Part of a small language model's weights: vocabulary 9769, a variant of Muon for these matrices.
MLP neurons of a small language model. Each row is named by its layer, matrix (gate and up: input weights) and neuron, and shows model dimensions 112-239. Each number is 500 + 25 x the weight over its row's rms, rounded and kept within 0 to 999. Numbers have three digits each. A neuron's up and down rows have the sign that makes its largest values positive.
After each neuron's rows, "fires on" lists the tokens most often at its 100 highest values on Wikipedia text that the model never trained on.

L5.gate1305:549512542458504484548484501508501498481486524513512496495531528500526489521524496526525497479500509544464519483536474477484526490487542453525504458455515505480520528497454469508486521489494502524480519469566513494517516520540474503504473526471463517488538523541496522455493523532459506526492495504529511532497475518460508533495423520512504515518503508458518524503486496505495513523524
L5.up1305:514504540490516534470457495532504488475483483511519471502528516514474461473466513499478518489511443512499511501494504518494481464501536482498525467511514522493496475523473483518484524543504460506513535453521485480468510517508459472520521507533509522506567500551489467508529493492502509524502508497528488489487510548471489538507479478509534488497491509498517500496524498496518498510542
fires on: "\n", ".\"", "\".", "."

L5.gate747:489542472492452505486491481496507493511508482466462527532495501523490495518491519494532474502487470485485484550500524500503504508533505505501515460553499495502506510508525490491512500479511551451465522548517486507515496497512513521451488495490466495480508486492479490496531514491467476547475514507511518472512478499439478538468504491497495535524429483486532463482504452480513474485480
L5.up747:493473470513465486524474494496511533522513513529470511531491534494487508529464524523476482566535496495505493540486464508465528539523461463520557531496507480495505519478518496505497462523487503490477532551528498481534488491491463538488472484493509495498495474515508492466491510495488488545507464514478453479527511435489512515488483548503527528514494530488539431471453472505478502446488
fires on: " |", ".", "|", ")."

L5.gate378:511502456542512520517524491480517478529473531506528520524513483506495532528499505536472468476468524473452459483542560543517550433530482487555514519496533464503505536540527529471523478498483522514490505493511514539507482515507493492512529442467507489480508522535487498488468510476515483515494439515522463520526488482534533467467528505494467488506532477501475511486510515497514552496474
L5.up378:502477524475481539505524554522503491471528498503522488468487470472548505514522475553505500505501465434493561439502512501487530448481481545496499519527521450535517503531483527500527491479536508522460485507498489470524495525530455520525567537495506446542503505481507489493452492501503462487471528478550519503489460487490485497500487476478521520527513505454500467504470489509445543531524
fires on: " I", " O", " we", "I", " We"

L5.gate271:490538492507486494515492503459485495478510555483475513460510470494512482512526504479522473457511444540464552483513476529510512466492513493515488484500463503498516489503500473500473493504519508525475492508468512494485531483534480548524483484455512477488462523528525491494482559503474536538553497525487511490516521547518507510515499471562480466502512489511524530499503530499520515489482
L5.up271:485489499480492534497492521496526480478515520514531488509470502512502504543493520504515521509494516500518489496468490521486500513491471508509533530506477458511508461460511543525449491502500509501513498494520507487503538504509440487506505520522514467504487508463480533531509512500529477512507498494446536494495507532487494486496474495507487527498524480516483487474506466478439464524577
fires on: " ==", "==", "==="

L5.gate499:479479511552467556501501509482525431500487507530509493502510517482525566504525533463512510471519506552485508466504508519500524499495505496560462534525472486496537542529490483496512512454530525529524486520491515536487456527493475521532480490505504513463524479526503510447500518502510524490505520479509499539486477490491534528501504510507515557475513490469514484498532477512510496514503
L5.up499:525482516497520480478496503491544465543495557506516512471513525491525517486515527491547492495502537481467503487487525488519508526533497515545521536457486508480537551526520506522519485525531501537515515502503449531475513497535499499478494472532513482496496501478430502477485505465497504516503499531458510478553481491459476506471527485525499500518544454503501510487485515485478474537498
fires on: " I", "I"

L5.gate157:518515466543533460481490487531517477515485482532492477506484498477482542537504535464483476511465524525500499543494477521548485530485486508503491529500497491500463527432463518490491503488527530495476490467506493515509453474469516469498473472508490534494492526503498513515522511496506461450524564527476528457481503473504454524499493507544428518481481467521484531515476466489486522500453
L5.up157:526465481500475434477514507436479511522498506489507467462527499490500521485483492465483469505504523476448483467524494499546488527507473540529484456496455507524502502488501484483468563510525493462500486486491508483472491522482480523482501508461487517520547504521478546525563497484529466526507503531497490533502526515511488496524489459504490510504519497496510474485494477496495549525479
fires on: ",", "),"

L5.gate151:472547485492493483514521487497475526534472469508502507531516545514534507503510545523466455528504552472510520524481550491514509521481478472459494548476502509476475515516519510505505509500457471510540511491513499483526507492462500485504508469470507495512526445490432508519524527529515492551502521460495454476512505493471534523513501527509480550485529523484481458522549523506428465462498
L5.up151:513479481574482453520480456459448491526468483470518514535491470507503516567474518511494522521467431514482539479486493530514482500476490503478509515465488505556496526515464520499501516483508541509469515518491526452538508454491480497461487501539494501455474458498514476445510510494488534518518508527533476489507500501511505479522481510502509456574499496509489504556457471472483518489465
fires on: ".", " |", "-", "|"

L5.gate1181:496510494491518477479516494482461497462496538472505476512476464484505491536483502518502445511470519520512559519532474484475488481560533481483521497488524521508482480516452515489487561495533482508513488486494482506488482494505521519525506503492508522500476547512487489515497500531482485480487495509503518486474505496464495474489454481515503472544456467501523488522483496522503517532532
L5.up1181:501543503474536465516522503539541524488485485526463504500448441478508535482501471483458477483489507517492559493521492500501486505529532496496509515506509484486503532512486439497510509527469506493531513477508508498499461477506488469520468466487468525480484524509493511461500511503497478505488501510541444463527502491484522488511494504484496524465512465515507511513487503523510535487530
fires on: " of", " de", ":", "-", "/", " for"

L5.gate828:525479517493476528526421487510575480501480514502508464473512496544534488512540508493550519469474498531516452545505512499507547529526501509484537543529529547504491509566541494502480498449538444465514507515535497485499494518519481512458488508497498459527485510507508495499514509496523508553478476498501540514500524471485480503509498491519453500501501532523508461470496548504492496495547
L5.up828:480504502494506473552514529533551479450491529510435493510530466490476536494518530535490504500470506465539507496499441503510533487507491526513495529510496579519478491513477494511525468488498517491490437481503471487510494500488502482480485477517513506471456476497478512477486484500470473527510497528528494508505496495483481513476486491526490538460552512498504439472466506541521476498509
fires on: ";", ":", "and"

L5.gate185:486481496467540490455475502527517522518523474502497484473453450480490501479476475492482502474467484501486527459505479512509504540509521452505470500519490451493442480478490545487483499469507482463502514479438523501521504532527492487495527517492534509469479521525512549508439479483474488516498506510518519488468470538496526482525537542461504496477457508507503487514464510501554501481496
L5.up185:505559537477526494519524539510519556544485469514462471496533527473546532493519516461545531494486492535471486513433492467507500503490467475493477535504506490500526433530519523522530508489469471532539525526474481510479551532556485525501465528521531521507512482499575524521526495510475550517463484476521551494509470511548501501528542477465505479509484526505508525496492507502516513500517
fires on: "k", "uk", " Ak", "ak", "ank"

L5.gate134:516502488535569496518516497506478478535490542472484511467507505453552523478543511485505497515517556565547456542504490492514495472494464485523551502492479439545503506460502502516482471507518530521489485476495436508503567457542524508520486494496474515484526499523502490531529482517489499489481501522482473472521518505437530506487490530512543488513494488484462488566506497499484501465493
L5.up134:485495523524489549546520506522473504505457511493509503525508536508556517503578492474451479505551502490517489551493488529489496483490498511486492525507489486499489460521493537538538458493476559477471482533481489519494477501482482463483462488495513533478514484477516450453512512522539519507512491484540490484502490475479492463550479491484561542514490531515507506532508469495471542516521
fires on: " well", " has", " previously", " |", " currently"

L5.gate1451:504517508462512462534511538458506510505563500519514454468488499507545482482521491503467507550469505502491494518502498515467522490484512504550538531483485496516529533481481509495507520474506527541488486567517495487505511479470484514526491503471508517488505466460488486483492533510549487498535492542496486508500537481466514517512525481548444512487516488473495479498463460455523467475518
L5.up1451:467481478455518475518509473486523540529513523478518532549495546517532529512484460528453483461502523530528479487490509484510489529514467487509491499500503536491535515475507511485523491462503527494500475572479451508489501464511514509464532563493508527447543485487514570486540512490496509490533491500476463487526498485541503488480515494518507491494479521553507502523495523488483508501508
fires on: " sub", " inter", " pre", " trib", " con"

L5.gate1408:540528502498496496485526522527504555466542513504540519471491511513513460493472547518495532492503532517482476554472501452485553486505478495486462515475500467476514493521487480464477480509506531500460513532446479529480518499501500478493536500516528464521498538513509504474487512499493509518468500513491496545545476540536538479492484508497490525464542492551492475483475517516492514508492
L5.up1408:497547515505502526464495471520527547489467539494533480526462520490546543492511522497492482478495502468514453479505518475477486499488518473505484546507497533516504506496507460478503524472469495501503520553507496510502487500470495518509482504505520495510478518499497531457511507466477438569473508504507477497513510474472461494476492489485508458457452459491510511519472490544499521502487
fires on: "==", "===", " ===", "====", " ==", "ro"

L5.gate505:533542508505506467529526495502511525515511493475507515481456506536533517519496507525518493510495522526511492501520479531485500493500472521447514480511528499512481511553484472453515524478496510432505511525462497493541534469523517483504475477516566496446485475476495527500505520536535515482541514559479517479507518487473524515497501470504547514490471517509444504506498480476497476460508
L5.up505:479515553486488468485503477511481482494498528468508505495475508505509533454503523545503465490495500509492497474524489509517492488503521568469532498514484557518513461448450402467524554464518517465482510488493480490543475487470516500492491476520528488505464500505493506483486509508524530438523490553463556490487497484530512471494488493483519495518476517510475526446483480537486500464530
fires on: " No", " Fin", "d", " civil", " Re", " Pan"

L5.gate582:528475505493493504528510503508467557497519494513535496468511475486522522493486518533503471514474505498438507482523498474520543499525497493485559504500490539563484479523454478547481484495504452439519525478514492530510490484544484499493517498493476552537507474498545518491491490477540515482494517498522448495456531480490513498514479480488529505501508484472505495457501493497493470476471
L5.up582:520528520499501505473443501472496501526482484472514508456510502497506512527532433470463528497488469482475501500511533509506520517477451555480458518504467489497511496464492496488492530473479516464509505529528472532516450516481473492503459561560523527469522495471499528487496475469503492477514496539509495500527514489507520484514504508475504475496520500421505512494504531466479534538527
fires on: " J", " R", "R", " |"

L5.gate286:455533526519544513516521506491452449492514468509512517541575499512484520520523471533475519538520462554514485468542551553525535484525509494528482513550560495497516471505486480504471507506469485496537468464519478545540512511478517569510516499459515501479477500505528516483516467447520498497503503489509478493454512501531479462491482515484493460499530510543482470516513560562482511528544
L5.up286:500496492507495509503489457473474533549518509565455496519502492479483517511509486474503518540536547485465481517529482536499465460499491483518514466492512483509487494487482501449516493457501525482511481485480484512480516526525439494559534446475465480526507518501537492511497464530522496476523515489489486474506514517506505528461527507504502500461481517497525498483508505501485516532548
fires on: " \"", " consisting", " based", " consist"

L5.gate542:465530561532515503479467490469497530505526509551475511501440471486525513494486515475500488520512531469510515526504539531524495518510552487494486509532522486544425433476525471492498494493516497536520478504497525505520490485507461479503502502516534519483520466515471479530498495521453522500523466495483529471458482518520485523506505468461485510490514507502481490523545485512499463499514
L5.up542:477473527462525477515447511488523534487512517524485509499537513485483496493504588484482452505513486515517544540526520520482525536527479473487540507517491476517461503496540459489526521530555521517508497496511539495455436483499514516502502534509506480500531505465536512471453498459462537495509482505497514527526520530517517467504543522473468487501505521472511463534532471499524542515517
fires on: "es", "'", " des", " Les", "ux", " Res"

L5.gate1165:490499516467520504513488520485502486515496513506489533523473494515504461499462507516507457500507532497460507474451485503427532502490485484529489504467492491537473499510542528467476505501582506440538524512521508482527492496495487438509501463485470535520507557513525523499530509541468523518505497507516492505476488522486466475480501518495505496477523472526484498501487512534501529503426
L5.up1165:483484502494451486474525510502507495474513581525473507489493489530457511485475463491487453496480495515504498526503502485525515495481489488518519467455530488502477511507485508495485490493532485518538485516472495510513476491516501470486499533471503508515520485525485557504501479479524452521531545487499541538481515448520505471501496524507478503529496526506505514480482468459520505468490
fires on: "==", "===", " ==", " ===", ")==="

L5.gate1437:531459462531493489487532483501506508481491499472476482488472477504425483475476527493464516540486505507425537490487545487482492463475514520494529476501528490538465521483525475473496478507499485499500499519511546515475463517486499515503471493484494476508542514528533488515456516526486508441506464520498485516486510494521495492536488490476477497484463521492538482528514473461522478470510
L5.up1437:475553510505482543510491507500480500489509486514510470481525540499504500499510539499499540507495499514487474537515554495539489514509521540483481541491504461477517479476456502490545476481463496509475506468442535534505508526426488498491498496486522534492520509478490491455497516527495463501524508506470511486521537565496529506494486505502508508511508485529497450471506483481506475470481
fires on: "w", "ar", " of"

L5.gate1028:525545457540500507486490454543488547503483525482505502462500494558484512533514535469518492520480487467458505500482509501539509566481522490450488529461491488512495516514504479502469476497521500513477518488492554491544468488464476472536493511474493499542431498527502490508499464542510437474491475499485561493521490521516509515478480525521453482483490501504515492485510506528470493543508
L5.up1028:509495476484475438492505497497505524500517499564478490485484469531442469491472500524498525533474544527500532471517498511553495516523528509510497525489542434456511551497493457487504544490429514502497508474484522476534543496481481472521490552484485529539475474535468490469524468459522531467474479456495491473544502478500489527498499520506546501516478565502519512523482474526516502513478
fires on: " th", "v", " Th", "h", "c", " each"

L5.gate330:520490489500483488512501507539514520533489458518513506521510488468535492504523551484487492501528530480495519502469493498491522510502484521489480508450491462493469499526531484509460432494499482496508549537476478488486537426487521466493445542544475521493499506509489507494520476470462505473472475496549449475472539517474530478452463542494495496522493527508481495534484498494480520497441
L5.up330:514478483545523490507460506509485457508497530496488484501485527472536515508479514459480495512508486507479508511521470471499492486472484487491448514499492493505507506534483500489549462473486486519472469558519514476497499492498512489510449437553480499523481473512524421504492464508523512470510517519500484438498528507514524517481542523519514490510505541478494500513470527521487525509505
fires on: " |", "|"

L5.gate780:459503491488496482505483486477503537484497531505497475498501516516466492494464510501458505519488480514516551530497512502526517494464540500503469503465454511537470551524488477523497501522480498461485488484531540516483508515492510466483478523508488540491506505438516518514554547514563466490521533495459516534507503546512517517459451533502469490511509500482531472544513453490517482500521
L5.up780:520496482510558497540528448516499502549503494519525471477498473489492535548497496498504438508451494471498487520519479534502460520513524502530487502502506519506503483513452504452520542515490497540523464456471562515468510507534499494550547510497485499519509506502506484503526509525520506480505514476479471469505481504442479444501475460483493532534486484528515503530508489525465522510510
fires on: ",", "h", "j", "g"

L5.gate1114:476535559466510521493500489469493508475517501474455539496509492488467487484499500513484482530483484476474515513503492480517529495509484514464537483529490491488552534534450496493455550490544489529517508491498520474517490501515501551497506507519507457477479525502524466494545469483487488513521491508500499467507461516493465557532480485547501542497522547520500515493521475502493471522479
L5.up1114:490486495494477529545478511495471494516488493504553454481550515473475447520507490469471489494506522505489532483487518504542483492540497484520458525493507510456506488462465484512454552475448505465507478501536478448498513445515504503476516489473486490532473512534517491519474489528523511480487474484454506512453441568476542497487499484497491539493475529493460521495473521511489518496524
fires on: "\n", " ==", " years", " attend", " year"

L5.gate1480:555474505527482475523512489524502508482509478561471468535485481527507518541475524486454527459477531500468535475474485503528492503509521501540567481468510513481461489540477492517504502495535539499477504506576504495522499485476473535506495470466502480542511539512462503513509485542467487460463526492520480472484544483512516495459475485507502503502487523498528514495490491463517484471452
L5.up1480:483490538518495509491442491501519508507505501513523523554509484513519470536519514473515519499539518504489547484477465532497501488444475494514481467509491511516489519523475469501477485464471544533499534473524522490491486498508490538520511520500488514506505561510485501541508501433529474486501534516527523469471528438451493495498477507506497406499516503505542510534509486490485508541473
fires on: ",", ".", " \"", " I", ":", "'t"

L5.gate262:527507480495477463536505526509524460480498458460493460515509506481491512518474491484489460543480495460465524504531506463492482508507527493533504500487487520490470483493495496472480541478521486515498482503529553483539475516535524549518462515479521521513482542465521506508509498520533482485526475512499512511545541539442541461537495463450487477488448490490485484512481541481521476486465
L5.up262:510520490513518491521491470503520533450523526470516478513467483455476500548482499504491477474496525473506505490488536507497487512495514506511492501504487477509499509508460490477508483537504513558544492534475522526504511507509465479497503494500505505553529490454521545486573492509508491525497487506519513475511465524493498489527488490515507499499494457480432494488490458502481493464514
fires on: ","

L5.gate993:519472490484508481469497503495538545467475507517476512510492487492485472523493520503482467487524499504502530488512489524501464514470482501490520479550494516441472490475506490519496550501487550517517545520541512512495464499526467499469499483487459482472530497504515491518474471482525505470495520511517537504502510506470475467481476523508499529516484525486499478472433487515477468495513
L5.up993:523490537489504498495483507518487522494533520457549483528505481492505493544480521467481492513514517509508491499503492542527493516493475498533513507523463509502481515513522511455494524482519528507487491513515491482493465517524486468509463502475478508582483539517542488502477493479513513489493486480490535543459458513507488531475475493475509508505474497476517512442456476451490458502471
fires on: ",", " was", " is", " were", " –", ":"

L5.gate1170:506518495489470494507491509494452503510494482482485540486478547497517472512526477492489459545507452507510501506498541502473469487546465473504524519462477498475487471485524503535481527477515501475514544500496447484460512513502479512472450505483501434510500472515528487488508472461517492487516462539506495526487491492469508458493490500495497469497482514459512509488495490513497451486491
L5.up1170:453491508518475483507511465493479490490478488482485513496464524449549470566517494449489489534530459483537505501524499529549525527514489492445548482496501446433503473479478511505484507470493472462515520494502473530497482479460449523481434524531518486466498508504491513481499497482513489535463469500513502505469547459489485471525493485493505463514484461483494498508513518487508502494494
fires on: " |", "-", "U"

L5.gate470:493553495489523512487455509512504465486469496474469532510515520493497505503513529461499518493508458517520478485438462515485478535457445515460500479520541469492494532506473511496531504492458513524481520522481531473488474528497479503489469508505538526528490483536454464534507499494511468500532523455536515501495476511461512499511506484520528503510502508516523517497535461491497447478474
L5.up470:466516527505505544495454479487459550503492524511525517486500502490521538523467507458557490526501474494510542453462493518489512522526489492517507481554466449529485473480473504488478509471535490502469524473488487472518530483523506467458479494502490505495470536538488509490489475472488497502508472514464513554505475453465500502502467531487506522486507481472534501494451454492530486559479
fires on: ".", ",", " and", " at", " for", " with"

L5.gate621:471487510501508500482495502530501486493526472512520498523456529494482496516520476516480479501521482512476523497532476522519547550498497462506513499579481517475451515439507516520478525527457530520509478484506490497500516520493486479467502496549491499513499468457514509505481470476500483546557509485465498500482481513511487506489508518519530497464505464516503495527508506502540502534531
L5.up621:523496522462500498500480513459510468496488520513541530478520482491471505501514505518475486519491496477518539533524454483502491475486482487514516494500460478525501457485517478524518509501529550506502561508468520513513468502521471463514552476462474474538510471552500454519519482474466499482503480485472503527481482485512516510506495507523510510513468489449487500450480515492526500459474
fires on: " res", " work", " Res", " des", " role", " arr"

L5.gate167:534505496518481451509493490488496524487496529542529476514490500482447532488468487463497454490524486501497516497493453503465470498494499533517468512508437476524443476523509471469468483520505453481517506475507542498428486525520461575460499533491485511485509511537513505540538477494552465461483459503534514539518535501516491507528502533545510523525490507480480521484476474510538497486483
L5.up167:517477524550515442493520488476449506523519489485517485468488463509524521473506536482498454523507520512495496518535498489524476496499506511491467489514470516509528526449455516472535516502506516475549453494510512466497484531485497501512483514520493544549478488512495520508561499527458524477481565508488524489465455526536470471510481506459467529414530493563469502496470498527522563499455
fires on: ",", "),"

L5.gate450:491497508523509515481470489490502509465528515475463503506479476518459505454556502530525467514543501473554508449525465516520483507498508495494524503504507506510496467492516477550493511500477488539519518503516482517491463468503497491508490508541508536493478479470501485526492442539466508515518486481483510491511501511512491512468478504480521509498474489465479511499502475469491513534543
L5.up450:479494490486551499501488509519492490493484487471496524552514510494472539503480479491486509478503488543496556473496486513499493529460523478509487505516524487487491523498517493507486500491495495498505505489460528529510481477495541496501502496486506492516480530485469464495481495526472501470477517483461493471510474499463481478498520522478516518498501472511512498431507457520557483480512
fires on: " (", "is", "er", ";", "elt"

L5.gate1530:509499526487503491483494539520468479497499510474465493477520473541477478498481534478484473488492485539463433487531492479541512496469486478519475487535438510528517507521528497525476520524541489469518474495506518480525504484489478531473524531466471465533466490531502512447497507476427504499506483505455464505484518522483504532479522501510537538547486486479499450458478516498488507512493
L5.up1530:512500517488514519457498537481502513483534516472513508503529509548506471485503491517533458515458481556450519531497483499487470503531474505536478474538475487467505488529526476515487489523504510487483479507490467510495514533481498545508493497499472501534516494537455498529538466498488511474516524467489508489492513530514470530493518516534513492535486551514531491528466486500490498509498
fires on: ".", " However"

L5.gate155:449493499492510486474498489516471497501466515492467487489466457536484481490528468499501493546475493476502518473516538518520467512538526462482509532477526474508506529561507500504517501499474519509518533490460500443558496532496519527566510531526497506452539526492518479498536521489480506540493505479518509513495473479523464542486482535506528511495495482499515521501472529542492473515463
L5.up155:483498475527522482531465520514499510512454517486550491552536495470510494515495537534526533513504544506478510535496503481489489487495522495466518496504504488471496534519514496531491452507488490490521536537528465508528553478525479521570494505528547494473481491477487489499515476517488489503530482506552501484503505523512546454485499544515531505503502500462507554515474488524526492519460
fires on: " is", " was", " been", " as"

L5.gate148:453491502552505499532470511498487446465480485522513466482461497493505466488491491494452510525506493526461479489531538532485520479521499476465475507542513504507460456496506483496469498484469520484509516539526456510536483541518513485504528493484499463499465510542536469508489491491478487495499529502529490486483475514490492518492516510509503480517498483548480536516502520481459528500429
L5.up148:513473503505465497494500507541558553512528496507504495533494512497509468503549494522527482528509458513505543515500476545541468505513439507470544501583454500477529487451413464539458508475521500477494499485532504511503493465502489491501542491546482523494484456503488484522479483490544535516481513493502497503501580531502480483509523498516492479478498499491500504507470517494512520471501
fires on: ",", " (", " not", " cast"

L5.gate1004:486523516510535493582486484494485469460539533486471533545509485530539474525501496510493500515532459547488475496515465539506498525475502499543518517471496488546459462476468447514459471512486466446505501497553509497531498507524501458536500539514492521481497511521515516483484487472475506529500521518498483510489484540454494502489529496532434482531519511495519471530505508497491520462520
L5.up1004:496485512511536508475499466471499479496559480470519547499498537525535515463516478516507504535489498520534464512477446508505537486480481499531490504475448500502477532550461506496533495491509513452530494505533476525494547527491510515486519453514497494519496467533482508495471484497517502472478482536484499456475501511478517520504515516533489524521492479526467490529507484499485525506494
fires on: ".", "5", "0", "9", "10"

L5.gate1084:507487514512497481491482487484485455500518525502497467447471487519488496481536496486459494479445464486502504455462498483521447518506484507502498499464535518520484485485483543445446508482472507488556476545517534509475465487497518527525528521481470492543542508497477477482488514479444485498511469521550441517513540494541506454482509497475467505523501485521461460501554502500495411496434
L5.up1084:439495476472516450541500476521508498497544508490542476502510502489540508525498480495460503527525490493496512483496512518485478471489485498467523559491473498472512524465513526473468480489512522487501473538469442508523508507488461540477523508473495535479516481506532477493490467470499490524544542510535511461488482519524533540516535543522530459515459495466472517523490498531539451463508
fires on: " was", " been", ",", "if", " is", "de"

L5.gate541:512484529501526542518511536502508457490474500493471510443500490482459485480493543489528506541511505538490483506524509495451493540541497503511454494511557508461505526478500493486490500503506439460515519518510480529465505502509472513490458575496475519498496498498503550519481463522476486520472453482481484529515520535531514503513495503524491502515523500498510499490507514554486496535503
L5.up541:495504474498523524512473475494494486458477524522460526528538486489490514468477517487495479472490541454497507493489470511500508508482488504450445503461534508509455487493523521534476496518501480508515498486526512567477515496480464511541521507461471503507523478509474485521475451485468494528489503538507434530497539475510523480523544540544496529478512498524498505479539491470521450517507
fires on: ";", "o", "u"

L5.gate981:510529510509478473531481475527502518458511510479500531508475485515489498508500489521510478514497490494529495495465487518494534535522472501486505500532524539565469479544474532491519528477491504497502550484465502483485518541497514507522520495476491501501512504502459524475476491514461519505486498514533496501537517511495485471494484500510538488514519518523498522535460515435518459489519
L5.up981:496519490487514484509472505544489490521503517511500490490497495514469533534500473479516466494505511492522539511520500485488502554512436496507532497507519551520464475476512498461530520495494471505516528545531494448532502531486552520525549462483487499470514513516489497479507513480482473520478490528491502504555464481474475464532552466501492491501536490485520472520427498458503495503489
fires on: ":", "ir", " by", ";", "ip", "-"

L5.gate1515:526507512465493516513511510532493469515535539511436530496467513543493521482520486503504503497515526495501482495492540527517493476500486465499523543477518493500487512511513532496474518471503511476558502520521496496475501524488487437542488484502530506499519497459530500478513543520485523479502502553554496511488490515528500500485521508485498495528543535472474480521514550557502505456495
L5.up1515:514487513455551495490507495537434497542535527518490505541467521506514518526486528519479522507503515550447477525510477477494467554489470477501504489502521526488458465534460495493475480516515499523502525522520502514478462526502544521509547487500540517477494507475494490470490500515513522518518506496573514530507529535500504497474552493519513477507467560485510507514474503528476524468469
fires on: " ==", "==", "===", " ==="

L5.gate214:494480499514525515508488507524519476481502459506493444483467496478473505555550476513523478510526477456478503483510480508493484493564501485526502514482472529537465536509492524434506512500498527464531478523569526493470510472513482485487491505509567542452474510505547477512518493478478469474508465511503548467502517499454503465501567509549453505486465522503573509516497467537560527473493
L5.up214:494477457482487486484497472513494501524527479504546501512476534540512514468506507459489497474510488491528535497511493477492537531530493529495532536502499502497476507465489477482518494496499499497477478525524508500488465428500535462462461545501484500464479520484459502489521437466505481488486447471549533526512484529531506488545480504500513484507506505493471538494507489478480485509499
fires on: " sub", " inter", " re", " civil"

L5.gate357:471514470479551440509546502531494540472514545504470532520479525531464488461489514527502472477500531516530538485538500577491529498485531502462508507486537520490505526501487475505501500464524497504508456548463543517465524455515463504511491546537488530505500510489501526508483498512483502470542504486512503518514497521502497481518517486500493540519496468512501451515497515515527468524462
L5.up357:546523507483461524487487513505494497480559499504473517481487508480524501513490540497511468511509459571464472459495472535503506538492488473531488482481505488467478456516479520484436455482523514499507484486523490484511502489492499497476548460505558466570469532463479517484462506510516569463499493500492475512490529539485473468514485567463530482499508525507465515483527495528540507497529
fires on: "==", " =="

L5.gate291:507562508489506522509491531467447510534529481458497493481476502531502518511522503476506506520487494525534494520518459480513483532481464538517530520469471449511480479553494551519495461461511486501466469498479483473552495540564526544476445483491476564480529485488508507486517477515501483499481515454483521432525507493496491504534503522472522526503496476473445513478494458491538457446486
L5.up291:466518502552529540444472479496496462510474484490467538515496511508509542511526468507464503530544511531472520488495517500499511519507466515464495512520484496506489471460498523555479486524507540552459477465500528525527505527518539521504460493481515485462522460511511489540450518541488493524552504512520473524482458476487522439478482535510526502459479563487457508429511486503473492507473
fires on: " R", " and", "ang", " with", "aj"

L5.gate884:511501532482488487486516515566525480472487528522497538493533475491537499523516515485448496469502476457522471490483478500464507516523496472497467493444476454505502479452489504490540556507481502535522545529493446511521483482526495543470494562519504546523540527487509483471475489499472509490484504522503490508522548530499515479481504499435511547542493536516481517512526489512487564528500
L5.up884:492482515517485526482502504551490510503495526525494488494506491492525514473528499504456550480489515487547530509490507471486482548514482534473535468502520489502517498535516578548518487498501459510531475518494519553488545482489479512530522466521508489490471523491532492566503506484517477488555482526491501454460510504481506499498452446499480560515491509502513478526496477473495537515485
fires on: " |", "m", " m", "(", "=="

L5.gate309:489459484518525549515484554510486518466493558473517481492517480495504482502544551462492536465518475484524522522510475513489482527512458467542498485501509481491464472497511558499515533488503489523520498513472456482510522525516537527518503532541506544497481503526548493470524541543486500490534489471519505533465532533514509520527468484478520522537473498518471488495460504500502471542491
L5.up309:494494540482508543530438515507484512501477545509481558531534505502514493487456505454461501515478464500505485521468509499439464487483501463511556483481537535496489524496555512508485484462486470495550530509498509526495506501502471481509462495500542515529517507513505510471512538526518485530515465514494483535519526530465527455528469503506468475518475507499524551523465507512523491513443
fires on: " |", "|", " m", " Peak", " Country"

L5.gate488:475515433512484522449489471513522473498484492472497478476470534505497489546506528510529508494447528466508508498537485524526494522516457454482488518450507462545524481471469464495569488479506483523468531473465519482525520469522511490447506479547519512490504504480520481539554500533525492538480498518510515508504505508530499488513457524476510448492480483512483506506475480525545503501486
L5.up488:458527491514486485513514508533495494502504486466511506557497488534456505512435510468523462474484511520508500484491538512559492505481467541493527545513553489513471485502500556489510483513520474492495515468508461518515543451552495499493526517538511515491516521486498486486503514486487493502502490478479509504513509520491517457520521483474486501493481500505464571492490539470495506487511
fires on: " and", ",", " Succeeded"